Weights of a small GPT-style language model, trained from scratch on English Wikipedia.
Size: 10 layers, width 768.
Architecture: RMSNorm before and after each block, rotary positions.
Training: 573M tokens, 4368 steps.
MLP neurons of a small language model. Each row is named by its layer, matrix (gate and up: input weights) and neuron, and shows model dimensions 512-703. Each number is 500 + 25 x the weight over its row's rms, rounded and kept within 0 to 999. Numbers have three digits each. A neuron's up and down rows have the sign that makes its largest values positive.
A block is one neuron, or neurons of one layer that tend to fire together. After each block is what it responds to, as a language model described it from the Wikipedia text at the highest values.

L4.gate9:496507502499502505492524505492504528522475460518439496483528451507500533483444491484514500506531520511477481486489526496534468467471513570474519471519494490476543502486508473536543508543522527470488519505519509517502464513513532482550530482502546475511488503441510504470456454541465530498492519506481486511512465509458495494482521505510482533467491500490508470490471496473548513513510497469495492515556515508508523517511434456511466497518523482460469488506508451493566524489471522495555518516526480494540493487530501497473468460457519459465482490495496465511504518515473521518
L4.up9:513504532519539516490487508474492460514456490519543482516472465547518540495463515476486457555517471498473530525449488545498510475494504496506499509541524501537486468513555508508504506499476526430485487528489494471523460478477509513520494504481560505486466483487495517501471498516492457509494482483470507526495481496507494484496487542454482501493481437534491493474520542512495475502477538494503544509488498503476536517538497490511459499485498498530469456491498502526528453489499507513502494520523492499535521525534529526528438486500475480469489484538494510552482498512481509530
L4.gate420:532473522548488509531522471473495513530468513471514475513484536518461518501526503489528533525489491475520528535519484509483500486482549535484500491511524483503486454542500532458493486519532503570515492483469540520476490543526479482511511496496480513486466471466481534475519498510517498488508498524534476460496499475506474481504480472478455509468538470508545501494514492531489502480538523493556522505483445487462511465491480456528563487494531523504490508508508473460540538480473493498486503455477545519450570529465495513517517521498454487461522523492490496519480463503469476513
L4.up420:516480506503515508528521523475467522540502493516517514508481492525506444539490516493491450498525490483493467533515502536494478505516525513528478500539511536510525506487497547478491463525498513530479521493530539454462489491490473497497494504516486524489481476504483504527485473494514495451534557486564484495499497493495493508517491527489450494472496468489525528507527465515489541485551505511531500470525433495476504496505494498523550526480453551499468465520455498524507506477457508515495472463517501502529507487498462519514471504487458483512505462518489513509477493525530512503
L4.gate584:518515534524512502443502500477497511536516489493544503485457454486510523503509500501471542501514524484517511463497475522506511483500471474439452525503522554491493501517510486512540519517518509495470519471475510461527476482537540472520487490518480542482489465486503505500531512490505466505483504522539492467483507502504495508469538463518471515461529477518545485478511483500545543549495527540491496492478497491521516484530505522527470514538452498513513504492482492529535512503488495507527500491450524502462514534529556533488513491508451495522464449498532503480524498536484500511
L4.up584:457487498520460481511463487474516484519531517483522517478495460487521498495461552487488528486470528505465541457498513518507469485483517518518539448486507507561478524450482515497480530546539467490520503512490503485529474524508488506514493481541505520502505542480511504500531486518434489475506515506524530482498507534542515489503501512537514506465521487517489481539551545474477483494495485501504520490511528518462514538532511495462503530511469493492470548498488517513493480483482501504497514457511523482535480476506514506510497488534505552525460472478505499487488507513487481517
L4.gate634:510530520524547529457494504513516511492497502494495473492541466469511454546530454510499532518516523518494476560487523467520498522490523473494493537490500541477531453537527543539494523526471512460510522531489520506469500535486568491512488518502486454470467553491467496524499508489479514527467488497472493517479477514481532502476538493520491487472552481504547500519529490528452481514474489505443498520495515488489499489484499463533472508522442520492486494505528470462487503498477517513503469516543494508471452522496540478476500523506498552500508461568472505516519482509487482507
L4.up634:494485502499516481482489488527492478512484487520520512512520500486488480525541531461494501552519465488500525515498557493464503499485520494492533482487521482498476498480497501528448506525521539490470532520493485526434519530515536462499506455459538448485482541491502466539539551495464517519520475505490489525513512519487470523527478489481469486529511538475537519487501470517463511516523529508496456486476539485497487504477536504485532505533446529477484482534511478483517481493547510487537473495535499538495501489464495455491512520454514493505459512515488496528489493511486546499
L4.gate688:496477480527516516492489524547506498491483497466560513494500530534502513497516453498457517501520511509445460508455541513518482484535499485461502476523481491471460538539533486449520499483553463494531464520538472534530509452477513477533505543457496547473454493429488524484495489499478485491531532478523494520494477511488487534490545466488472503493532479519507493499525481483528558524513544514521538490488518499541466475510533497473448461502534501484495510504510445486505491519466487501546478510501486517514518527514498482502526512554474485497506505517478526509483518522517488519
L4.up688:506465519462511534460519544505474522481481509492477499526505459484482462494519477478518522468508544557488500506506533494516476504492510540527503513466523509477523518512490527484492452548471514499495475530475480443509500505487516479495542504519472524479468481489462462490565468439440470485512505567488478515515484429437500505509521465502505492476474486509510489486500514536484495482471523484518529522482497540513486466504486503488468507527513518531504530496497474520461542528494443466534500523509514532469483521525521515517488502508449528501533509525454474553478519544525504541
L4.gate954:511521483552519542471527489501479463500496479512520457518484486531522482496487520538528485518511493485532487499475508536511458489506528518553455521559499478483497499496544521513452531530571515480440465486489460470465472490480461480548479460466468470511523513528476496507540475476478505511465497487529442524471490495478556511517490496576473478500504447489511491456521455470507532508473510504465504523520500463510533500509495478481492503456463479478471514505462467509522487459478480535471485461491504482540533483510491465489538496510490496487470510475480511485504514486462513536
L4.up954:497485539509509484500501506457506500506515499507515487481510519513496527483496532505497525508556524498508497474495512527489533464486452528524456490528529532516504478463502520534496512505498486512463474511503516505479488492520502506566460508475518493466482463503522547502495496503485534528555464472458484481512548497474472491513554502510514502478516508479532500488484502497484491473545461498469525496537496495504522530526509509487549496524477498475486504499460514526483509473514462498487490504495509485517464491451532522487534501491515517490509540539546479492478501510487519504
L4.gate1201:498479522524501476487466507495473480465462463514498481512482445538469518500511471502489515471515510492515462517543465497485463462490467578521511534506447511491481459494521510504497520528450521561518504492485558505565517475511532480507494507473514517510494505504473474535517487497488499468529494511513501507533465532478507501487527502498476482453484453470488481495492527471492546538489506512495550521471524529467522504488494514542523527496500515502473530508490462451520504481483542510510500499463513552509498479491513526501507499489477493486499475549458485461496503515494497535
L4.up1201:504516491474479513487492470534510472551494501516505461534472448548527556504550517523497523506551483515472493492514517520500535494457537521514549536544496538530478483506518530476487524499523486513478492486493533500502531484541526522510479455476520521501480519443502518485498514524512546476472504522486489517517481497463505477490510570492524491482488451516471458470510489523511570469510486487510489470507494510532510501485467498525459498517493490500455510472437491506497535498489456483533454479522522550508513535538489510473503474542445456507532507519477521531515489488533497479
L4.gate1275:503497498512511519498525516506513506507505487507497527503491496534474534459522533490505555503479467474479457445458496496443547495490487511530521551505476479484469486472533539497463518511475465478540536517499493472481511469491531515490470476465526463505493456487499498514511495526495506520480526546530510502506493476460493499480523510486471505494507460501502539494507519444525524489555452500477506487494545478510503512515505513549526516478530486541485504527463486507515488509484440498508470459526535556487544461471496543518517482481481520532507523529515501481545496521485468518
L4.up1275:488496524505467491488504476509473473545521526457488534500489509479548552446478501540490505501509478501468509528461496526528474481510524562491514480490508513488493508485543467509489500512495482490509554427450485462486462477463499489499512494517506516522511515487514541505485517521493494439457553498497555453547508481503480463467489451511534461517523479468474468467509501467464475512493481529490491485507520508496521518500529499470534484539460511506555457465501487513490476539464490480479520515516491516504505501486524524495477497514472544450528502484502509556506512526501484529
Responds to: Word-initial capital S

L3.gate174:490491491520508440478518527509498508494517465500527538453504498540485520488538544516527507507474517523505537527548513493529466498478470479493524503468472497457462523518553528512526480546480504535516477457497516488485506508505506499492547485483519495492496506457500468546499511488508491467447472503543521482443504520550524490503513541532461511531496483479500545495471529492519455524489502474481526531469508517520458473541496487515527498504492475542486485512546478450517499558545471503455517485459516481475505465500512473491469474456498476493494529523510464495509512452513522494
L3.up174:537512501471478493505500533501537493491512525475488506494519501526535499547488519508475470506479522541494527487477539504536474552520462527505497453521521506470536508442490509520532500517461516479525444534484489503531472489516470521537510453498555444519508470513466485506509468449517465545486494502508489491450523453480490496492505528501512478505534453519533478511521489478496502495523540541506504511510547498510496518488488495539456521528467467525481534522431446516483498535524487485500495530530485522461496501511506454494557503487488528504451517504512541500482515483501500483
L3.gate432:530501514524500514474463507476521505478466533533474532491482527521495486489545498488508509522478536534548548481511543544499460521514516529482505496527467506516472494495498478541437458533499507515484433523565509531479452501473508492529521499495482468474480450519522499520519496528456492480488466517504547494502516486537503477489501513493518477471507467510499482555486482468537487506490522518482493513485494442488481465480491515518496520522489483480493528452499521489510445544510497466499495524500477469510530504517504487447524512508502503556508514468517483475527502469500479529
L3.up432:533482506483543516488497556467485531521501537533505530555511528523480488477512504497494548484502491497536545487502485511511511533528517511489518502495515475541494509489490426509500464544485526488531503505563475529499460483451513531504511485531505477512532486468515473495475511521484527503501473534511504492483517485543508471514529541486493539491524520492476503490491505455496461491501516483485498516479514476478526510488474522493500524519457466526458496477484485478538447515519539510513498519480454480476501464523480507448492530454510513547465508490522497535481493509476496504
L3.gate460:460486499506461469476509557520523473526443460491527498509486533470509482482486494500498473494572529489497532528524509520542517521488484545444498480464487517525485510475500500454504512510508452533505476495487526510470466480513488462543488517485517515496475505496464563523507508530487492493497493470468521484443521514503528486463499502483528518449464467473505503513470466450532504559528503491474439510480497498474520486451521491451476534532492497504449563497505448493475524514493520492532477478510482543521544457455528531522510485506482476516513525516486513466487477504520424494
L3.up460:472495504513525472499500482495485478516487504483501556520519514505507498500487507503532516473514484486525502571498500523478481479499535528477491435496535496482482551477513501459489519477456477466542475535506534494520465484473494535514515563526486540468518524496505516475483548492487522488525471486521500487480500460539498466478465526512506528516504525476463527498476444496463456522513482526517490516524450506494504492490485481480485549543500473525464494491503528519481488524519574473494515518478506513458532495472491555508499518500481501495542516527519519542499480475469502538
L3.gate481:505484500525485462468525488517502537495510463515472489509458481518505475513504523468496503480544528468503533518497496504490520498542466476533529483553490531547492492525496463474490462533549550474464509501502499464494469500503504511522493523509498521485443484466475478444537505543516472471543498482490498545487550512531491537517502487500490477470516514510512504499470483466478468500488508468475491528519538457504504507523502498457466515472505489513513495507483459499489481485524487509527522512494505492538532519464519465506440500511496472506465519488533464539522477482509500499
L3.up481:539514502517495487534483511501492505521485511521508507519511463472465498496498525499503523507537491512467496510477480477497470516493481562471511508450527524485514525447490511519461500466485523502518490485527506568448478503510470494525494490495515506483481467480532520542475493508507552520481499488521483474521492476468508515560479492504515475522512485500525510518528445492503478506507488524497469484501483512482499525486452494534501507492510503501524517484483526491440490523506496500460542491448544522466521439478482514489479514488483518510487514514514555472511491469448506486
L3.gate665:496475504514497497525527504464456532488488478534536482500525508519471490512465527538533524505503508490524481502478529519518503513519481469506518484540479447491497510470492494457535535558508526446512507480543487482471547519533485477534466482455467522487466486507527531508482495509473484496541516514490437465493456531495524494524509496500524547520491466480495495515488443514486509462516497515451502528542525464521510557503538521513526569475479503505496463455479477501506461491523522483514509519483532484487530523481493496515536520498492534447525507476447520487496543495492471474
L3.up665:481486497498503482519482532509460481493562489556505518506499498519518520548526529460526513466481528483517525480528510517509492490517526496522505505519524510547498493462490504524525497488536501457503492479494504484497486534516520495483513512467507507460477461485476528490488520464515538483529465516479489499505506510508535536508492491504447529464499507477429499538487473461513478496523512473486496556483487517510500507516517507545494505517512502487482557488516510465529476472493495494468478523485508486514495451489554504443473496477515516486500469459501485456527522501465484526
L3.gate1030:516501538512470500471486475481501512513485520528516492520507478506499486533525517511487513494490541511484523440475536505532480468513473503526525508510520502550483536478504520489496488459524506532498516473462567482494519502467509474473475511467461507487549460486465502520490516495480487488513535475493482492468503535470535526456542510509497521480478511490527512511515440502526503476487500541490526493531526487554474500498509514499456498516458501510454559443492455526519486520442533495463502473490521519559481517513453513505501479517504509486485512473511477455519526497504471447
L3.up1030:487537473500458470497515480492464561526503489481483526501522494484504479528501492479486469497509458567518518485499477493533506494477493521516491484486495510497505555488501504516494503516506532502529507483511521498486467503463516486524493490513521475521499465493513560500484497500495465511503551467476480511522556471529477497522524498508489474486497548501491493512543488482510450480489485541532486510481504481493492535507520497535503547500496475526505496550501502490486469512479497499532507485528518484542476506546511551481501498480488491501474499526475520511470540525497521490
L3.gate1140:510537492508525484492504527496485434464509453515518455466484464547487529479493509493495466491465531469509459522481464470524467527510510476500547502496492489462463454507516470488535513461515512538484474496506532507503478494483496477519470509479492470436478466502477546457537501496520464539507537462495499511433496489502518512497470502516504494507497520513514513531461488489522512514529523550463495466538498471455487515496479498517514479488501507534510487551512530522503482481510536514530487505460512489493564476489520457538496487483483513540495511528509517521574493453516483492
L3.up1140:509499518531512528519455526531479505506523523464532500543466485508498480505473517495514504510524512496532501523514520503460487520502501460476511512506481504481486504507516503486522508523501535495497460506511506500459469524482512530478499484482532464494518495502507520490532520492496476481500512459513487482512474487516524514501511506458510498516490523522478490448517538482490465427467490518495529492497517521540519499496465456546469497511525534544526460486465530524504510488484532510538516511525509491494473527449474545519495519495494487539520541490519526506445466548495515476
L3.gate1251:496523469495486458547509488524525472493490513511464543488498541539521491547459509454506475514480475494488487475555507493483530509483510470466501510502459516527468497468521509534460472478534491497495479497496544498474494469510494497463520521526540456495468480484516485469517478450506528520495484541515494472485481521471462503469515428505505525466487454497502537459495515493485508542493534497498458494513475492459456492555504472504465463449451524514479525526505493535492505531552485518514507453465529447486551554517560502519507518490486473506492504490495498501500510518422479476
L3.up1251:491477539485533501555515505537476486494490497513511534494449541544489506498509471512484493509497515518503526514534487518512496485517535489476563530464491522531483482515522464534479507448500546508518547503487478529506521464465519503483487481527505473501506486509466525489521535525514477516510472515468537491532497536517467502459456466501527521563503481476482469518483492468488477507506512475515494475484469486524502494501490484518445484490515505540505464527520541516466455499486545480469493528493540496500465503494483496522486540469503498510500486455513527529487453473437476516
Responds to: Start of unfamiliar words

L6.gate722:527454509495468483502530463534556495528488515512505477445487534521489490531533517524493466500511484520526502454524507505525479515485470511485499522521466479511521477506510494501517506480513532531513492514545526491458507490457499487534535513503510505449482534475545473448476481477512458519506492525496546547444495497468476507491498505477516511470478495502526516478509509477504493552492537495546485496477494493464504494508508514511505455480497502502488540533463539497506475513490487522465494474501496471494495461488495472500522507523518516484510533506473508506510487453499502528
L6.up722:480488515474488539493497527494552476515499499476517496515499523536512477476503498506502505531543506531533517483538490479476469526454500483462501508484483526498500490493509502447529468494475520508458499534528498524544515521478494499495568479473486543541511494442492522471492458510486513510456489513496511517484475430494501490471462466525551534483508501496525505471494537464497492490507536466499493460541485513473513510492493454531486482522449520515454544537486525460479486502523539491460476519490497509528494464510492541505492521508486466498542483489526439475454480516480497530
Responds to: Structured-list separator tokens

L3.gate7:519505456542480523460519540510467504498444488472541525517526532497486524469473509498518516516506527469520525528474499512511478477513497516505507507457514475506518526494458464511526529502494478487492541513507525530483449515511521492518552499503491521470469434470506498506499500487489539495514484483490543514469523487534487477502485471490507505484509511527484460532534475482539525469473539524529484537445474519492480504491501484470477507519457509483464507492519509539538473499510512509496519531520477496499507499523463509513446496500486493496511503474523488536525505490556469453
L3.up7:509496470519521480462466501511473484511481505421537519523526526514475521507538478532505507460473521502468507512460527514506484463498569532542519480470476483507511461481546471496486461534514512529527514527471531511471498509561501467489535490492503513487457487522486532519521526488503519513510474495522531466502551514524497481491491475484539506496544575502509433505501492462478483515529476523542488509452527527474512487509496524494483532499496507523470481456530481527520520512523455485510466502504466485470523510505498492473519515547526463480532518501430485514512485543453526484
L3.gate30:462526507508510479447538513530504486517479542497505492492495457483521482479501470473498526548486488450498488465453526509499508484477509507486462523487458487502479509475480523532522522508476470508465468527506505531498444520432528499515476526507478530516449460485520527535508439536495415503477511514475512468530503525490504482521497511465533494475502495537470463513478493500490520484543516479524472509483534536513514507472534501501464511519495496477489505524496506490512537490517498518497505469535520477497540505505502465481537476477492483488484521488519475539496540509473474491
L3.up30:502473553514519515472493530522442478469477532517475543519489482466519483521419464550541517495507498504513483499461518509489460478480483504493541537481495506456499504506493507481505466486477507462525496490488491519513504509500541532517491516500502480468491454488501494485531493532503473493504488535521520474508491530473481505452481508496547512509480532466508505542521510514444469508479517509514505482511533462545549519491490492467517497514489526488476505516459452513500510525488475483472511451497483485518481522528490514482439513451480512486508474512513503504489534525482504468
L3.gate124:495511508483503500500459511511493467535520524441506477510502493452502515484479459490496500502517502489547499535523538495535471491496508519485519520552506498499494493516525480502455470471527501482490509498549501485525453512467514530532476480506494502507482477552483484505513541501521512465448476535513452543517510532503527522510486500497570481483548516509505499511525517498477495500510558501494483533428503495492521468538455512495450513541460510429510531481529486485551474519481525509498494474464524482509462488477512484491527496507480473506504474507509531514502495542492487518
L3.up124:496481506460452485487532469496506531517536558566515503515490519484496518482525480512489459516521494509531486522497461519505475502533510499495486508458506489533501468516516498495501489487502493521531480485523502505481475504493500464531496512504483499523485475476475495461511499521492492491471522489484511480532561489513486551453510503504499488474525517473501491503474483436507501504515506545480476527519535497529494528472487506539527535481480494554525546506478465524500516504474504460545499535500465538521488477467481519533512531530469502520534500519506529497503556496509543520
L3.gate286:487493510540473479485491495515493484534510519531507485490483476469508488508552545521503487488499521491481523487520539498477486519502511497509493457474479511468557485514486480491478496459478516448527501524519517501522510533447518494504508484513496492468469522485482513489490496521510488495492482503535500471509498496493500511465530508415511471483498485514522565546476463495535521480478477490466493471495521494473503512503488531497515508425453516469502480512476432522500471504512521482540485548518506480503507505530550515494542516565479525477501489497493482527511508564488493544
L3.up286:489542500504497510479509479506511514501480495548518548524479469537538504484517477461474506501532508514455481495485496498545524468505533507516450523493511521489494468508510509506460510507495549484472463525446518514509505496500514498464504509459515515528514518470462441569499502535497505509523489520488478475486527470492573500489490473491543490461524506529539509465483480509461503475516466518509523540502494482516509485493536533475470493519488545523501537484509474522492517534495485523470511524510512500508480526504517500523472502483499468502507480501508495519463503490522542481
L3.gate393:458493482490547450480501495448461539410488512499515488529449505535529527484446488477535460506520468510482501495501534515518481526453505496521500504553548474478457522446498496499519497485460493466463538516484499538525501502497536510460493495532492526527457523485502493513478498534513500528510526516508524509498484487496488523499498521490489520494477464529501521562502477501487513480507469487488518504490520564507524533516476500515488536443494467528447493526486536480528537490525516525517481514504483489546480493511464468477509483483495472505485496506516500510521541495508496490
L3.up393:480495456467474478507510498509460507478429487524504492509498524549499481451528498510492439503480535548494498507524523503526453481505484444541466480498521486528516462526474503479515521545426563474489501516500499499510470493460445470514476492527493482497455465496572448529481484520520509503529497536477512519493481497533486450501431521514512517516526516504485477508502510529495487470487537482515496521483485521481531528476510505464518530499482507512513505464500516539454533510491437492508487514502525462495515522501473483507540486530483503509469518516524486568498520506481494490
L3.gate435:511503543458499508461552456479487497493498477516510516547521515496489533470470534508525465456525485484513465513520494561513481522511539475499524528533495503481499482488528504470487492509471554506515478502471524502480478525524501544471465448491502510492505465485504478451505543521511522514547514537520454481483479514491469513452494486525496491487540459472505479510498504528494466485519497471489504476469484522494504513471511550497471487493486475514462507503490515502529500490491527496469507541521508479485494504544496475506543500491525503507531504471546525482494506525512488517
L3.up435:504488501507532498509522533506496524514485500480490481502464451521508470455527547461505454520483498456549498455527537533489489427453519505517460506483499492512486507548515480507532513507504524536506516500513504507499504482498544469523501471537490491536459519477481508507495501554535501516500551495480530514433497482541545488492500541500548513435504460557469478520501501458520476522539495516525473544472485552494521484515505527515510500535480475523500479492492488491480494500537507470514489521543498524484499459509530515529527481491467454507520504498505546510488504512563447505
L3.gate685:502474532530532518519526469522523525511496506564540501472515563454512507544439504516450488508520479522488517492462513540529496523471534498490567514492516532508483518485545472477540507497502496483515488483503497523498469467495531529486473521460504481495484482527488484513533467483504514474502455498488513473509473561510538456462478510487542528505529475499489434563543532517503488490532445484525482537481500508518512483473483478485474485491461514530526498530506489515512490485460488490530498497514458468506485487510498503498493469524472499477516522527501502449492478507467534477
L3.up685:529481494514556481516504469548458505477522518500495509520472514501471508500470501488474527526509465464527533519476509516509480483516482515495468474471477506537507472505483508494535499484454481502484523508409497476507454518464478486522498496490494523498478542483544484490468491476579515537501484514498503479455506501502527523466479487532466469465506502486526475488514462502497490496520501466506509522449548520495514470523527499511487513499518466496471492509485506539466571510512488480508505512496507518505463511536493528526523489465496483503559502536518508501418491509524503490
L3.gate1503:527546528510502503492516506529513475540461521467535496503453495554520483537534519507457528533520496521476461517462520533537461488480500493492488473480482488531508490520462501489498511491489455491477508505466539489482488467548533505529508488519540514511457486508472497548540486471516491493427473503509514484492491525459471499550500505462511522526517518510504496501479476440489523471527488469506498493510488475532519505515482488515467473503519487529484477481492447495486510537510526531492534492478501458497452460532537474525502500493501489487531487514488507524466497515484477476
L3.up1503:492507503504484532521514476559483521518481470512494545492523529505472518500481484484495506554539505536554524483513516489506479472502483514474500486549490521474514495520504489532524576513477495452527488485518449467474474472487488537494487463469472469512458469519511472525511498444513504509463492490453485502463524516468552460475457505483451495486480491535491458464466502506506511538529495534489509492479513476515498455541538460512477516516476499479504530480482440486542469531494514491492503542500509558531539468494504517484525510513489462504503481539511425518454471477495517500
Responds to: Initial letter of names

L4.gate13:524570485477517504523517469494521516472469529544506493482549479471490478527555534508433514476504534495519500518524506467477496532482522491474529455476556498520523448496512523490477493520446485474480503453496540474468535484522519509544509504518490477527490506516478495519537519510530495517488476520491521500491499508474536510510550509501482533453499473555508500514491473487496485498520509482532471509516482475528526447482486506539551467516503486468521533500511483522503463524521472513479472452467520548473499496495524474523454474496540495465517482517500482476492501493503532476
L4.up13:502512505461525534550508491465492537454498537567461510533539521497497528517558546512487510506445518472506495495491517556491522452513509494524526534507528491538488514500502463499461547486468484504525499499475519502501501475492502492494491485507518503469522489507493461541478510554494504501504501499496505483485502516484526445506500544503537514509513500503505485519483495490482441471548486460509544482509505478531552485526518520515489468509505510490527474494480494476499470504477501450494500515519497512498481513502505564499498518513541517464497469447544535504466515507465503512
L4.gate580:505515497511477484519520543544488542528510474499493484463496476504503503540490496541527505497473484504525542493546502509493489502479494469468486502530477489516454540515499530474475542488508511480459460495479481501467494506491479464559479523520528487506513517494486496536521531534471491455518503486464471513495531511494522521502472513521505434515474490533511459485537488499542475466487482459495478463465502518505522503530487501532518540476467485479520508514504511558508499493505466520527499526518514531479511503507514483513529477536499509485511474535508501483483487506497505486
L4.up580:490440502503524523487478489490493507521428482495492491489486490492521467519481483493466501518517441505510489491533522500537507502495508484504481490453442491485478515475492535441501504514477515424505502479492489478464501534508530459469504517528450497507513475481507491526491531507535511534502509519482449479502492496501521471496511448497518473496469465479500498508487477525540486469484521504515548502536500500512514516455503540500503538523511499463458502471486475513546483548490531504516484464494500505478508494488489489497463492480488528493483474514546490463482504470475535486
L4.gate872:493479547528521487495538525501486518441505476489481523479515503484496524500494468516478497511508531504523506494517497541511494522497497469467523481524463456493497481463442510398477516510525505498485509461503494537485492484486494477460515502472520509506434475460538485519533496498495483460494538495534510504502483497537533486532473511518571513467507487509528517529502495476510498522529560482523469524535507497517507482526470477540480504505505497503493531490521499456523514524505502463489520496484519482485498482511472541491458496482505491504488515455496503536464513458521454530
L4.up872:478491501456526512460544549516508525502493489523549523498499513517463543474525517498480489475515517511496550467524504533489511486521522515491504544521513509502482527496516482479521477474497508504478556478444497499506550467550547456487463505515501515454489506500483515490521508565514473491550483508541537484484498498509526509498524510497482515495506518496541496510538549553522505497474479506493518502519503529468498468505478498557470447509529469523527521528474462499513522506492485515524531496544451482492468481525494506499541518496476529522482513493499496499494519518502489452
L4.gate1035:554474506482501496511546528458503490531474511505500559493535530441540542509506557499508509486458532522516471509540525466478455536521533522477473475503479496508528498492479546489465458493522530493498470514487519496505501495464463483537473541510471498502481515522550506528514484494488503498512461544522570497471497535503479462527491511469494484540506494496516542553479519508488499504519504476488470482495486526482514521499514478483543480477541474536502452505480505527482521535530469498513519531514476548490508496518544485506469500524474525469517522509472500469531534457506484530
L4.up1035:483537528498547490496486505484505522525467482500493510498477512460510479486517517486476528541560458563532532493474503503515513450486465492516506443507439483471499509533535505446467483546496477499517464511523502472511523520506551505458488494486486522521477482516474476482516514476482529477505567510463518447454485458467510532479546520510504495520514523539494492505544497497492526461481511496503535505486467495515509495501498466510491534513498494497447489475526476458486507553509472496517514519539502522488536521533533516489503505509479514501489496496468466481508520486513492498
L4.gate1081:474498531516510494484460464545519491462522431507479477508483494515538511550493475470493501519482514511514503504506511506515493465476508493491473463555468566490516456537487517474523488478510487462499502519516484478495535470497487508542466499513523516484472497477536487502509514535509503459482478497513499473498521455504478506517514480515497517458529494493536477540508525480523526482527493491511495448492443457486514501541476517524483485496472467526517475540480483471498487499487501481538517511513512536502503531478506491503523493538482496475525473527496545519506516473532437519
L4.up1081:516509502504482478523491478469499482489531500527528451482520462509492495531492471475520478517497493500510568511502548504498492492502502483503541460459516480492492475483450508506540495495511547467506483434489508524477503494469496474504463525488494483485491516502510527517505537506511473525548484516522496472499474489516515483472508476497505506506497496473502510489488461474520480521515456553537525523488474511531505528502522490494523488487520554502516497542478510520568527481525487472503515496486470529481498517493487494519458499535509476475496474525506518438520483504527532520
L4.gate1246:547526535540555516476511504486538498508497494495546525481499498453531532533516491501457498484499490487522526520506498511512488527494513526478504485484497529522462496499498491485497493513545510500507501483535543540483464486545523476502491554483470485547511489498526496482516525513488545504523514472433507459487545521487502511484501453509467532537519498504512515497502479467497527511505478524498458475505498516481454485484490473515516459481500461505489525527470510476450475478494489454536486475515539508521519485515494532470481462508470496504533487521465536478511504487520493518
L4.up1246:497468494553502475514494479507551488555483522508512516523525486501527530519487545489519482523515542473542495467515536547477496461527504498502432475502511496492487514458488476486477490485533485460466499491482500445503506499517526501568479530456477486525462483469502459454510490494504512480492537499510459472517479494481522505515502486476489507518515495483518529490518480482505520484506463522475482510520466477478493501460446515507511489501486523491501544491435462451487498484509539497531476459507550549494518541482482489517561527497521502490457491499535504455483468551541485538
L4.gate1500:517469520498504444493501521481507489452493516511520492476539464449488481535475517531475526486520511524461497484451519483531479555504487482508516494523512481520501515486475506501482530495543514513514478529494540485469481501469492533498521540519469495473538455509480491508532520535520503509517509496544489488477507485505503477509503474529503476471547476517518527488536454463520503499533574530534523501507465524526511472513476505479488497487508485487515502516515498465510523518480514504556439441475505515496520481501514500496486475541482456503500498481445486490507518500478547525
L4.up1500:500519508505460511512500508476468514490479497524510510497524467505516479501461486508509481515469498533527501483541508519481512527490499508510492492498453475512454507532513517472484504482470527529520536511512510491505460503474464516518476531467543534523516533498486497534528522500446503447478508509498475491522533529470533476486508504485508496508524544457470464534496497489489487488471488478496526539480521513540516480528480472458492538507492442508502512533493488503485531539511484485550515475501519536491509468530533492504519517515441524510500508502516524446524458524523525519
L4.gate1530:483552513492465501526490465503502528516543482517526496469471491510540498516458514516466512505506519489478474481511459520482499528548470480484502479479483500509569495506500525500500509496530553479473523486540494500473533437508509474500496500491484507461523519522513503506470508513492456523499499447497512489475466520494543504470484509520517500492468504514557489522518496489516489500510501496525504529534446493515440505520494495500512478512528467510509466497486506518525530500496479519510499458470484535513519531526518499512442480463471482532483497485534485486504536516504538486
L4.up1530:488487486527498498555481449519470562521480469515526527492454506514524517522513510499484473455481508509468490480524516523540529505488510507531514522487470471480527476454565488535481496484489486494453475461465431496500501535474490464561471461427457483522510493486477501518494506481449541528477485525577465478499473499514507475515451486512507507486533476488507424470513512489480471498517468504474525505483503516505486531538525495504505505490505472531501461503465485499506517511508455508488504499478503468459492466519543494463533483521526502472491538502486490488494543503507461483
Responds to: Opening quote of named terms

L6.gate840:508539469516522518470511518522514454528463483486517527478509468486503501524469525489493500502498522520566479487531486497519479528525525479512532514485477494519550529464465517510519516487508502521471510476522498469518532518562521548508526502527506501518476491504557451508463522481520515527484510546484462490458524552544478511514476493466502506502471530483515487530528494504511498501496484500497509482493489523517505488546486478536543518484491516545517506493463491501487505530504533507494486483461514495509475490514517514504516533460469478504470467478510489536498506486476512459
L6.up840:499456501482523522508528500483525489528492521540489514516505510506512498531472487500510505492499496522510498448508458519497512495501509507512475492493504500491523546446515524524516538494529545517508513487468520527491468539533477470504489571518529482579475490496494484476464508485525507500485469485561473545479517508521513520487565498502457523492524463459501558475508454546476468485479481542529539492477506490546492524495479510522472528510464530517504448500451509498544459498548482478513467518500502479490537475506508520499460468500526501477465495530521506477470511508511520496
Responds to: Word-initial fragments, often S